python train.py --n_layer=16 --d_model=448 --n_head=7 --n_kv_head=7 --head_dim=64 --d_mlp=1216 --vocab_size=32000 --activation="swiglu" --norm="rmsnorm" --norm_place="pre" --norm_eps=1e-06 --positions="rope" --rope_base=10000.0 --rope_fraction=1.0 --qk_norm=false --attn_scale=0.125 --bias="none" --tie_embeddings=false --parallel_block=false --init="trunc" --init_std_qkv=0.037 --init_std_o=0.0 --init_std_up=0.037 --init_std_down=0.0 --optimizer="muon" --lr=0.00941 --lr_mult_o=2.0 --beta1=0.93 --lr_head=0.00444 --grad_clip=2.0 --warmup_steps=200 --schedule="wsd" --decay_fraction=0.877 --decay_shape="sqrt" --final_lr_fraction=0.0 --batch_tokens=[32768, 65536, 98304] --seq_len=512 --doc_mask=true --train_tokens=426600000 --steps=7111 --dataset="wikipedia_en"
MLP neurons of a small language model. Each row is named by its layer, matrix (gate and up: input weights) and neuron, and shows model dimensions 80-143. Each number is 50 + 10 x the weight over its row's rms, rounded and kept within 0 to 99. A neuron's up and down rows have the sign that makes its largest values positive.
A block is one neuron, or neurons of one layer that tend to fire together. Before each block is what it responds to, as a language model described it from the Wikipedia text at the highest values.

Responds to: Fires mostly on sport names as modifiers (tennis player, ice hockey, golf course), plus medal colours and the abbreviation St before saint names.
L3.gate254:35 52 52 26 57 51 49 45 49 54 52 49 51 42 54 42 44 49 32 49 52 53 58 54 42 55 40 45 32 60 44 56 45 34 41 67 50 55 56 45 56 68 46 64 36 59 44 55 41 37 60 36 33 40 50 53 65 58 43 36 45 39 59 52
L3.up254:45 32 50 30 39 54 39 51 54 59 61 41 47 44 51 53 50 42 40 51 53 42 61 56 42 52 50 39 43 62 37 53 54 43 45 55 45 56 43 38 52 65 54 62 57 66 41 48 49 36 60 46 35 46 49 36 52 48 36 27 43 34 57 51
L3.gate328:50 34 65 42 42 70 54 62 67 47 58 59 55 43 55 48 50 49 42 73 57 57 70 37 25 55 50 54 54 52 55 53 52 73 42 60 58 39 50 44 52 70 49 45 59 45 48 52 65 46 39 43 40 47 45 75 43 61 53 64 58 51 65 36
L3.up328:55 51 55 51 40 45 52 33 48 48 64 61 45 48 60 46 58 49 27 65 66 51 57 34 55 49 49 64 59 69 66 50 63 48 42 53 48 47 40 39 66 48 64 48 62 58 34 49 62 45 58 39 28 47 48 50 56 62 42 46 53 51 57 38
L3.gate421:51 51 38 46 41 53 50 38 64 65 44 52 60 55 46 52 60 45 60 59 58 51 51 46 45 54 55 53 64 62 38 68 38 52 49 49 64 27 65 39 59 47 58 52 51 39 40 52 48 56 51 45 44 43 35 65 30 58 43 38 39 45 45 60
L3.up421:48 51 41 39 37 49 58 40 59 58 61 44 59 41 41 52 74 47 50 60 48 53 47 56 50 48 57 43 77 62 44 52 42 46 52 39 71 42 60 48 64 39 52 50 50 51 32 49 49 60 49 32 57 56 49 64 29 46 43 46 46 35 50 62
L3.gate533:41 44 62 50 50 45 56 50 72 46 44 45 63 53 56 51 62 58 51 48 38 53 22 48 66 47 45 57 61 40 37 57 45 41 54 38 51 57 59 46 46 49 45 43 61 35 66 61 52 66 56 55 52 55 47 70 52 44 62 44 62 48 43 43
L3.up533:44 39 54 44 57 55 65 44 63 46 44 55 64 35 63 46 57 46 64 53 44 39 28 27 50 55 31 52 57 54 27 45 41 29 55 39 63 54 59 50 37 48 59 39 55 53 62 46 57 55 55 49 41 59 21 41 37 37 55 43 55 53 63 50
L3.gate652:45 35 59 56 49 52 48 43 65 59 47 60 48 52 53 47 58 52 57 70 72 69 66 27 54 45 38 43 53 54 67 47 38 46 58 60 58 41 49 59 45 66 35 59 41 58 33 54 42 48 38 37 54 46 43 37 30 44 34 47 52 55 57 40
L3.up652:47 63 53 62 61 37 44 33 74 60 54 57 44 61 58 59 34 56 47 71 62 60 39 39 52 35 56 40 52 48 59 45 36 43 54 52 38 59 49 43 64 38 32 59 44 39 48 45 50 51 60 40 62 46 57 28 51 46 16 53 57 50 51 55
L3.gate833:54 43 50 54 55 52 44 55 57 54 38 67 72 52 41 59 60 23 55 58 67 50 41 43 38 39 51 41 71 46 40 41 56 49 55 70 44 51 46 43 42 58 44 51 55 55 46 48 58 53 60 48 27 35 52 50 51 64 51 50 63 49 63 52
L3.up833:53 47 47 45 61 74 55 50 49 38 29 56 56 59 54 56 64 33 41 49 66 34 51 52 42 50 62 50 63 63 53 36 60 50 57 54 25 68 60 37 39 47 59 44 61 61 48 58 69 57 62 62 39 60 44 47 54 53 52 49 56 50 54 39
L3.gate1086:53 59 29 47 66 59 36 43 62 57 57 62 35 55 64 56 73 45 51 77 39 30 33 32 49 54 40 38 47 44 64 51 58 62 36 39 52 60 61 41 68 44 41 50 40 45 48 48 39 49 60 48 59 47 35 66 66 55 44 52 64 45 49 37
L3.up1086:38 38 43 54 58 50 50 49 50 56 47 67 34 60 67 61 61 42 41 51 58 40 51 25 42 66 47 42 49 54 56 47 40 39 44 65 54 45 49 50 50 48 49 36 60 44 46 55 38 36 46 54 68 42 52 46 50 47 49 55 63 50 67 31
L3.gate1208:42 49 51 54 36 68 31 45 44 63 46 75 54 56 46 72 39 49 41 26 56 44 66 42 53 61 57 44 76 48 45 59 47 43 46 48 47 46 55 62 49 56 52 38 59 66 46 57 71 31 64 56 50 47 54 32 43 63 50 31 57 75 61 52
L3.up1208:50 53 60 42 36 65 64 24 54 60 73 56 55 51 39 62 52 57 43 34 68 57 53 64 49 61 50 51 53 52 47 51 42 45 55 49 54 76 59 57 40 41 58 48 43 39 68 56 58 51 56 43 39 63 59 36 57 62 43 54 58 56 60 52

Responds to: Adjectives and word starts that open a fixed compound, mostly colors and "gold" before medal or rush, also high ground, academic journal, greenfield.
L2.gate33:47 43 68 53 52 53 48 47 52 58 41 47 57 37 58 63 49 35 48 31 47 60 36 53 48 44 57 51 70 56 47 47 46 38 35 48 50 34 58 41 40 70 44 47 36 26 46 59 69 54 71 60 56 59 54 38 39 42 46 38 54 54 59 49
L2.up33:35 35 49 30 50 54 57 46 57 48 34 50 52 48 53 43 46 50 71 61 26 59 38 37 63 45 50 52 60 43 58 42 54 38 47 57 56 56 55 42 64 39 54 39 39 42 50 71 69 54 45 56 55 68 48 40 50 63 46 68 38 54 33 49
L2.gate69:72 44 63 26 30 61 51 42 56 63 38 52 45 32 47 52 49 44 51 46 31 39 39 51 54 42 54 43 42 61 48 31 42 55 41 41 55 57 32 35 65 44 43 52 51 65 50 60 37 56 49 50 49 47 41 58 49 59 44 33 43 41 61 43
L2.up69:67 56 46 34 24 65 42 55 49 59 42 27 37 31 45 55 56 46 40 52 33 42 39 33 57 43 44 47 59 50 46 56 54 64 44 46 65 30 32 44 62 65 49 56 65 73 59 65 58 54 52 43 57 65 49 68 41 55 37 30 56 36 52 57
L2.gate468:56 40 32 35 66 47 39 54 42 61 57 30 45 24 41 46 50 55 61 45 62 66 52 54 45 43 42 50 65 46 54 38 48 38 46 38 64 34 55 44 61 56 62 42 44 41 41 50 52 40 44 33 59 52 32 58 50 39 50 40 53 39 54 34
L2.up468:49 40 47 25 63 47 39 56 36 58 49 33 45 34 43 35 53 40 39 63 62 64 49 52 64 41 43 49 72 58 42 32 48 62 47 41 60 29 52 52 50 49 58 52 54 42 44 57 57 47 54 48 51 43 39 60 56 51 43 43 28 39 50 39
L2.gate863:57 30 38 36 35 63 63 41 59 59 68 51 53 25 51 52 45 50 49 46 59 55 59 46 46 57 31 49 24 57 37 31 52 30 54 38 46 48 48 54 59 60 45 43 38 49 53 47 50 67 42 51 50 53 48 50 73 38 49 58 53 47 62 32
L2.up863:40 35 39 49 48 53 35 42 51 48 47 46 35 41 51 47 48 41 58 51 44 32 46 50 59 58 55 47 40 59 60 42 49 44 56 50 57 54 47 51 23 36 37 57 43 57 57 35 41 51 50 65 37 55 44 43 59 42 50 61 55 63 52 42

Responds to: Colons inside track-length or game-clock times in Wikipedia tables (4:15, 18:51), plus table newlines, section-heading === marks and thousands commas.
L12.gate90:43 27 47 36 34 57 78 58 51 36 49 36 55 39 49 49 56 47 54 53 57 37 56 46 47 48 50 68 51 65 35 37 56 49 56 45 54 52 34 45 60 37 64 49 53 52 54 44 36 52 51 47 31 51 55 50 52 59 45 54 40 53 52 59
L12.up90:53 35 56 41 59 39 54 53 59 43 41 55 48 49 43 55 60 53 68 49 52 35 45 47 51 69 51 36 42 36 38 47 44 50 47 47 59 47 41 39 54 47 56 45 56 51 49 38 45 53 48 43 58 44 72 51 50 58 49 47 40 49 58 49
L12.gate732:48 43 47 31 48 34 63 61 38 57 43 48 40 47 48 57 47 59 63 54 45 38 67 29 42 36 57 53 37 55 60 53 56 38 69 51 44 45 60 38 69 62 54 43 62 68 48 55 57 29 65 64 58 48 54 43 38 52 55 56 48 50 31 57
L12.up732:56 46 39 40 58 43 66 64 53 65 63 66 56 53 55 53 51 31 64 45 34 45 50 47 65 64 54 52 48 52 62 48 34 33 53 36 35 44 43 42 46 52 35 58 48 51 57 43 46 45 55 44 66 40 50 54 55 50 46 65 36 42 58 54

Responds to: Words that set up a following clause or quote, such as reporting verbs and "It is unclear/known/assumed", e.g. said, stated, adding, concluded.
L12.gate36:44 48 50 33 38 46 56 52 49 44 54 42 35 52 37 63 60 60 46 48 54 53 38 43 58 43 68 28 60 46 59 50 53 59 54 55 64 56 48 62 25 45 59 60 64 63 45 53 43 56 42 56 53 52 73 44 48 48 50 56 51 62 56 60
L12.up36:36 31 52 51 44 57 43 42 45 49 51 46 37 46 52 64 67 51 49 52 56 53 48 59 59 61 65 40 56 43 53 50 56 53 46 56 67 58 61 55 47 34 64 48 63 53 44 53 37 49 62 68 66 45 62 58 45 49 45 32 57 59 54 54
L12.gate439:47 66 54 46 63 45 40 50 44 39 54 57 46 48 47 53 33 23 40 50 55 56 49 38 56 23 54 50 34 39 61 56 58 58 53 48 74 63 58 48 50 64 70 30 41 44 52 44 49 66 35 37 58 52 61 36 48 56 43 46 42 44 77 51
L12.up439:53 45 58 37 45 63 45 30 40 36 51 40 44 47 38 50 49 57 68 40 55 53 47 40 30 35 48 56 49 45 49 48 57 46 58 49 40 41 70 60 48 52 48 42 40 43 71 60 41 43 65 36 52 48 49 43 70 71 57 59 45 42 53 43

Responds to: The -ing suffix ending verbs and gerunds, often split as a separate word piece, as in enforc-ing, replac-ing, and winning or losing, usually with an object following.
L2.gate48:67 60 52 66 46 77 53 58 29 40 59 53 44 59 55 56 54 70 41 53 28 46 43 67 39 69 59 63 49 45 52 52 48 51 46 36 63 50 55 46 56 55 34 50 45 57 39 41 43 62 48 41 41 46 43 41 77 35 49 44 56 45 47 55
L2.up48:68 49 41 60 53 64 59 63 51 55 36 55 56 58 53 51 57 73 39 31 50 64 33 55 48 46 56 56 66 69 49 51 56 46 57 72 45 41 54 46 55 43 47 57 44 52 55 43 42 57 41 31 55 59 35 61 52 39 46 53 47 57 50 52
L2.gate546:53 45 64 54 64 54 51 36 51 41 43 61 63 55 52 41 41 62 47 47 40 54 38 45 45 57 59 52 51 58 67 51 43 41 53 27 35 52 54 40 38 40 32 42 48 47 41 42 52 68 46 29 43 54 51 34 56 61 60 30 49 53 64 66
L2.up546:51 55 54 32 43 56 55 59 49 50 49 52 55 48 56 50 47 46 45 39 39 55 47 47 39 44 45 44 63 47 43 49 41 42 63 61 39 58 74 61 45 60 62 47 43 65 66 30 61 48 61 43 44 47 61 43 67 48 46 41 50 39 50 52
L2.gate635:56 47 59 53 67 51 72 41 55 43 33 67 66 46 66 49 43 42 57 55 42 44 58 45 51 51 49 42 50 49 50 60 41 54 57 54 38 61 52 49 39 44 38 53 66 64 41 47 46 47 41 59 42 65 32 63 45 57 47 40 40 35 30 55
L2.up635:41 48 47 54 61 42 48 51 60 56 42 53 61 52 55 53 40 41 55 53 53 62 64 53 45 53 35 50 23 33 47 66 52 49 52 50 51 60 58 50 53 42 35 53 57 37 59 41 50 61 24 50 35 46 65 30 63 59 50 33 48 61 53 39
L2.gate1167:58 61 63 46 37 67 57 47 38 57 57 42 42 53 49 49 47 48 45 70 44 35 46 48 24 52 40 48 44 53 64 48 53 57 46 61 53 45 57 42 59 56 52 32 56 45 56 48 60 56 43 46 58 49 43 61 76 55 37 53 54 44 47 50
L2.up1167:38 48 52 42 39 73 47 56 40 45 60 53 43 54 57 45 40 60 46 71 71 47 60 23 38 59 37 49 44 65 48 42 54 57 57 37 50 43 65 37 52 45 41 39 49 57 60 65 68 39 45 49 54 50 44 69 72 51 40 62 50 52 52 56

Responds to: Colons inside tables, infoboxes and lists, in clock or race times like 18:51, after labels (RIAA:, Key people:), and in subtitles.
L2.gate340:49 50 46 36 50 61 41 56 56 53 38 59 55 32 56 62 59 40 45 53 54 58 41 60 42 43 60 56 27 57 53 61 54 42 36 42 57 51 56 62 58 48 41 54 36 27 51 31 43 46 42 70 54 63 62 51 55 45 39 41 46 50 60 34
L2.up340:49 42 63 55 44 59 69 52 45 41 54 53 42 55 36 41 54 47 43 44 61 48 41 62 74 40 50 43 54 60 43 35 54 48 70 64 39 53 48 47 58 52 47 42 41 46 61 67 63 57 54 48 43 61 64 68 40 61 49 67 59 43 59 44
L2.gate745:56 59 36 31 59 37 62 49 59 42 35 38 50 60 39 30 45 53 52 41 36 25 32 49 51 50 62 52 33 53 58 44 44 47 39 33 69 51 49 49 42 54 41 53 48 26 66 50 53 51 53 45 52 31 42 59 43 45 49 67 35 49 62 41
L2.up745:47 45 42 32 46 44 66 48 64 36 54 35 65 53 40 29 53 62 40 48 46 33 51 30 50 51 55 68 46 71 55 51 49 48 49 51 62 30 50 56 33 48 32 63 45 21 56 47 38 55 47 38 58 31 39 70 42 42 43 57 46 51 56 50
L2.gate1073:43 40 31 67 57 45 51 51 38 43 52 52 54 42 65 53 54 48 34 72 43 65 49 40 50 42 54 58 58 45 47 33 67 53 61 45 66 40 49 59 46 54 55 44 36 44 40 33 60 52 50 43 44 61 47 34 67 50 33 55 48 60 49 48
L2.up1073:40 45 38 67 46 44 58 46 54 38 61 44 49 67 61 43 48 41 38 60 42 52 44 46 49 40 47 62 51 50 33 55 51 50 65 49 77 35 56 47 57 49 47 66 40 55 50 44 51 57 74 50 44 59 55 48 46 73 34 62 40 52 59 57
L2.gate1095:54 40 22 48 58 22 60 40 45 36 62 42 48 44 51 56 46 43 52 43 42 48 41 60 65 47 51 54 58 55 50 70 66 36 67 41 65 63 39 56 50 48 50 50 49 47 44 57 53 44 65 52 59 23 39 59 41 62 53 48 52 58 61 63
L2.up1095:29 35 34 50 32 55 55 35 32 50 61 58 40 40 57 57 58 43 36 64 43 46 36 41 47 57 49 43 49 58 41 56 68 45 65 55 64 52 60 38 50 43 37 51 43 38 47 46 49 42 51 46 44 62 44 38 49 58 52 74 45 51 61 52

Responds to: Nouns naming music genres or art media, often inside comma lists or after a modifier, such as blues, R&B, paintings; weaker on other plain nouns.
L12.gate17:61 25 35 32 44 53 41 37 45 46 49 39 37 50 50 48 62 53 47 57 48 50 36 51 53 35 30 47 39 46 57 42 51 56 79 34 54 46 54 52 74 45 66 62 54 49 54 52 34 48 49 47 50 89 67 56 42 35 44 44 55 40 34 41
L12.up17:49 55 53 49 48 48 62 48 43 46 54 42 36 43 72 40 40 25 66 59 53 38 42 60 62 46 51 50 37 45 59 47 53 52 53 56 73 53 58 48 59 51 68 52 42 60 74 40 51 39 50 31 45 48 70 56 47 32 37 53 55 31 51 44
L12.gate1198:38 40 46 31 31 44 51 51 29 58 64 49 58 48 33 42 37 49 40 57 40 38 56 42 58 50 61 46 43 53 62 40 50 41 63 43 68 46 47 46 41 45 51 45 68 44 56 42 47 73 46 39 49 35 46 45 56 48 45 71 55 47 44 46
L12.up1198:48 30 43 40 35 31 57 52 42 69 38 63 52 41 47 54 53 50 25 63 63 66 44 64 50 60 43 43 57 53 37 44 47 44 60 47 15 52 31 40 53 39 53 47 53 75 48 41 53 70 67 42 55 49 52 50 48 53 32 36 58 47 55 55

Responds to: Colons, chiefly in clock times and durations in wiki tables (12:00, 3:15, 01:51:17), and after labels such as RIAA:, MC:, CID: or before a quotation.
L3.gate209:29 42 54 47 68 47 64 56 44 51 50 55 45 52 26 56 56 56 63 58 44 25 53 71 63 57 46 45 40 47 52 50 56 41 35 48 42 34 49 59 45 54 42 36 43 41 37 53 35 56 54 41 39 36 59 44 41 62 37 45 62 69 57 39
L3.up209:51 56 51 49 68 36 58 43 46 13 50 41 43 55 64 39 37 49 49 52 42 47 59 60 73 43 26 41 50 66 46 47 41 42 62 34 58 43 35 50 44 65 41 60 54 50 43 34 45 76 53 37 42 42 68 54 56 60 48 53 68 60 55 42
L3.gate305:40 47 46 48 42 47 46 46 51 55 31 56 59 49 59 53 64 55 39 67 50 44 47 51 43 38 52 55 56 63 49 48 39 50 42 43 62 43 67 52 61 44 44 45 48 47 58 57 44 45 44 45 47 43 44 52 38 53 62 54 51 35 39 47
L3.up305:36 43 42 53 34 49 45 53 47 59 63 44 58 43 64 51 54 60 43 67 43 48 61 56 49 51 51 33 31 60 54 68 51 46 43 49 51 40 53 65 58 68 29 47 43 52 43 46 36 52 54 53 53 45 54 43 59 68 53 54 46 47 57 50
L3.gate465:42 33 29 53 32 52 52 39 53 61 71 42 68 32 31 62 41 62 43 49 50 51 46 50 50 49 57 48 53 65 52 60 54 38 49 49 63 57 68 53 50 62 45 56 34 50 49 32 53 60 50 41 60 71 48 68 59 48 55 52 48 40 52 58
L3.up465:58 60 44 49 54 54 40 44 50 65 63 33 61 28 40 58 57 52 50 56 59 55 36 49 56 44 51 49 42 55 49 54 32 29 51 47 55 39 34 46 57 51 34 75 36 56 44 46 65 65 54 36 52 40 44 60 24 46 40 41 37 40 49 71
L3.gate566:54 50 51 58 53 49 60 55 59 50 54 52 46 56 43 48 54 57 43 37 53 50 46 49 64 67 50 45 40 61 59 39 51 32 39 52 64 53 31 50 30 59 51 38 48 54 43 75 58 45 53 51 33 50 42 60 38 66 59 51 54 59 54 57
L3.up566:40 59 52 62 47 44 36 69 56 52 55 52 56 51 33 31 43 57 38 53 36 51 50 66 36 62 66 63 54 66 67 55 51 27 62 33 69 51 49 44 60 51 55 50 47 50 45 41 54 50 44 53 42 32 57 43 61 39 43 53 49 44 59 50
L3.gate836:49 31 62 34 46 26 43 46 60 49 44 47 61 61 59 47 45 54 49 44 61 44 51 31 68 56 50 48 46 65 45 42 44 32 54 59 59 67 37 48 49 57 40 60 39 50 40 54 48 38 69 48 46 34 54 56 47 47 32 51 49 44 42 39
L3.up836:43 48 51 46 30 46 54 61 77 65 46 54 53 37 64 43 54 31 46 54 50 50 49 52 64 46 60 51 58 49 36 47 43 40 51 60 65 67 44 46 34 59 50 30 54 53 50 62 54 37 50 58 59 54 64 64 42 51 34 45 55 65 54 38
L3.gate884:56 49 36 51 44 50 61 60 51 40 33 56 50 33 55 64 57 52 64 56 54 54 46 54 33 61 48 49 50 55 45 50 52 37 48 50 48 61 40 49 43 57 42 53 42 49 38 58 64 47 59 54 44 37 36 50 50 46 47 33 59 33 79 49
L3.up884:38 57 59 64 40 49 53 55 52 50 51 52 64 17 43 51 72 46 39 52 46 62 43 39 53 69 49 37 49 65 48 53 65 42 47 45 40 56 65 67 48 52 46 49 30 45 48 79 58 51 52 46 43 59 54 54 54 43 49 34 57 56 66 24
L3.gate1041:42 41 35 41 45 46 67 51 58 59 51 49 61 49 26 45 49 57 56 56 42 45 54 44 48 54 49 40 49 64 42 60 54 36 56 65 49 37 53 50 55 39 52 42 58 51 54 54 44 56 53 39 39 54 44 53 38 46 47 49 39 55 59 47
L3.up1041:49 43 32 48 47 56 66 57 55 48 56 31 50 37 50 50 48 64 53 40 57 31 49 52 61 33 48 48 45 67 32 47 55 48 57 50 57 50 64 59 53 43 57 39 47 52 48 32 48 54 36 35 52 51 59 36 46 56 51 48 69 52 48 57
L3.gate1180:48 50 42 51 32 58 54 55 46 35 51 58 52 45 50 52 44 60 53 46 42 21 57 49 43 51 54 50 41 81 51 61 64 62 61 46 51 51 49 43 38 69 49 68 39 56 36 56 42 42 59 49 49 42 62 49 53 46 43 32 52 49 73 62
L3.up1180:35 47 45 60 45 49 56 55 46 47 33 57 40 55 65 60 51 56 58 51 44 45 59 53 77 61 69 47 41 60 47 51 47 49 69 35 56 62 46 36 49 60 68 71 60 62 59 57 34 46 49 31 48 46 63 46 50 53 42 43 53 61 66 49

Responds to: Word-final pieces that complete a verb split into parts, mostly -ing in participial clauses (ensur|ing, declar|ing, recommend|ing); also with, used/using, Great, Royal.
L3.gate186:37 43 56 53 43 50 59 57 52 51 37 56 51 40 38 64 67 38 53 58 55 56 46 46 28 36 40 50 50 50 45 39 44 52 40 44 72 45 40 64 53 43 40 49 55 56 43 59 43 47 53 41 49 55 54 49 38 63 24 37 61 35 53 59
L3.up186:61 51 50 32 54 55 41 54 38 53 55 31 58 45 51 47 40 59 46 55 27 55 36 58 57 53 45 38 59 40 66 67 55 54 59 47 29 59 64 54 58 39 43 49 55 70 50 47 46 51 39 59 39 51 43 42 63 50 54 34 60 43 52 58
L3.gate199:40 52 61 53 61 19 49 48 54 55 83 56 70 50 45 49 56 49 65 45 30 45 45 70 49 35 48 68 28 44 31 47 43 43 31 57 67 57 63 61 54 43 51 55 43 66 45 36 38 53 35 38 44 41 45 58 46 48 76 54 50 39 68 56
L3.up199:61 52 72 46 24 42 40 57 46 40 54 45 52 64 57 47 46 54 47 62 45 56 47 66 53 63 54 77 35 33 44 47 48 43 37 37 41 41 46 46 56 49 45 39 46 46 51 68 57 40 48 48 55 55 24 55 29 27 50 59 37 35 65 60
L3.gate365:66 38 51 67 43 49 58 53 47 51 54 57 49 60 54 28 39 49 57 50 40 57 27 43 44 45 42 45 51 50 58 46 44 72 45 67 47 32 55 48 57 43 47 61 60 55 59 44 58 56 46 58 45 39 37 40 62 31 44 40 57 52 50 50
L3.up365:55 55 49 50 53 55 29 34 44 53 42 54 61 57 48 68 59 59 32 37 60 53 49 43 56 58 50 48 49 53 58 54 38 57 59 45 40 44 41 59 50 32 45 53 43 33 38 68 38 48 49 42 61 59 63 45 55 35 42 63 40 55 48 65
L3.gate488:40 50 46 61 44 58 30 50 30 47 50 60 56 46 40 47 55 35 56 58 38 38 27 60 33 53 43 57 60 59 50 45 50 57 37 48 52 39 48 61 50 49 55 51 39 55 68 51 43 47 45 60 46 35 38 45 54 46 42 55 58 76 39 50
L3.up488:32 47 42 60 55 51 26 58 29 40 49 50 55 36 36 57 66 31 43 58 51 33 42 49 39 49 50 45 50 49 48 36 48 59 18 45 51 38 49 56 44 59 41 52 51 42 48 52 54 31 44 44 56 36 36 53 55 50 58 51 59 55 53 52
L3.gate621:57 32 46 56 62 46 57 41 46 42 48 51 50 65 59 45 52 55 49 50 33 54 29 47 43 54 49 60 44 52 46 53 29 41 38 31 66 65 46 49 57 42 49 55 33 38 49 57 45 56 48 46 61 36 43 54 55 51 49 57 36 36 60 49
L3.up621:55 62 34 63 50 38 48 47 49 39 42 33 61 56 39 47 57 66 54 40 42 45 46 41 53 63 46 56 35 50 73 58 51 50 55 52 68 70 48 60 57 54 65 56 44 41 50 47 51 69 44 48 29 38 41 48 54 60 54 45 25 39 46 50
L3.gate650:40 52 63 63 62 54 64 39 61 39 33 51 64 26 44 38 48 50 58 59 69 60 62 60 49 52 44 41 36 59 56 56 51 52 41 66 56 35 51 58 35 49 68 53 45 69 59 56 31 76 40 66 55 34 59 34 47 55 53 46 62 56 61 47
L3.up650:38 61 68 53 52 49 51 41 47 54 47 27 56 41 61 45 50 72 51 66 61 37 56 36 64 58 42 53 58 56 44 50 56 54 49 29 48 36 50 55 47 44 66 35 48 53 61 50 59 52 54 49 59 26 47 47 54 42 51 38 63 53 64 56
L3.gate753:59 30 57 44 44 43 67 49 61 53 48 45 54 50 51 49 45 45 66 47 43 53 50 54 54 52 61 62 40 52 42 51 51 49 35 50 43 39 59 39 48 46 51 42 51 52 55 52 48 37 50 62 47 45 57 55 32 52 63 59 52 55 40 37
L3.up753:63 50 63 49 69 46 47 63 43 54 58 55 56 49 53 52 36 49 35 39 33 67 54 57 52 47 55 57 62 62 52 67 50 50 63 51 40 48 56 45 47 35 63 51 59 47 71 53 45 71 44 36 43 41 44 55 47 47 48 57 67 54 55 60
L3.gate758:53 48 43 61 53 46 53 56 42 52 51 50 45 49 62 71 44 45 50 45 39 56 44 46 46 42 60 44 60 56 51 61 36 50 58 60 54 48 54 71 55 38 58 58 28 41 43 53 38 51 44 48 61 36 49 48 66 39 55 42 47 37 56 55
L3.up758:45 55 45 50 40 40 55 74 52 46 49 44 47 61 47 68 55 45 56 44 45 58 62 39 69 36 49 44 56 53 57 65 46 51 45 44 62 66 46 56 41 38 66 46 41 41 32 51 48 44 52 57 48 35 49 44 51 48 62 50 46 36 54 60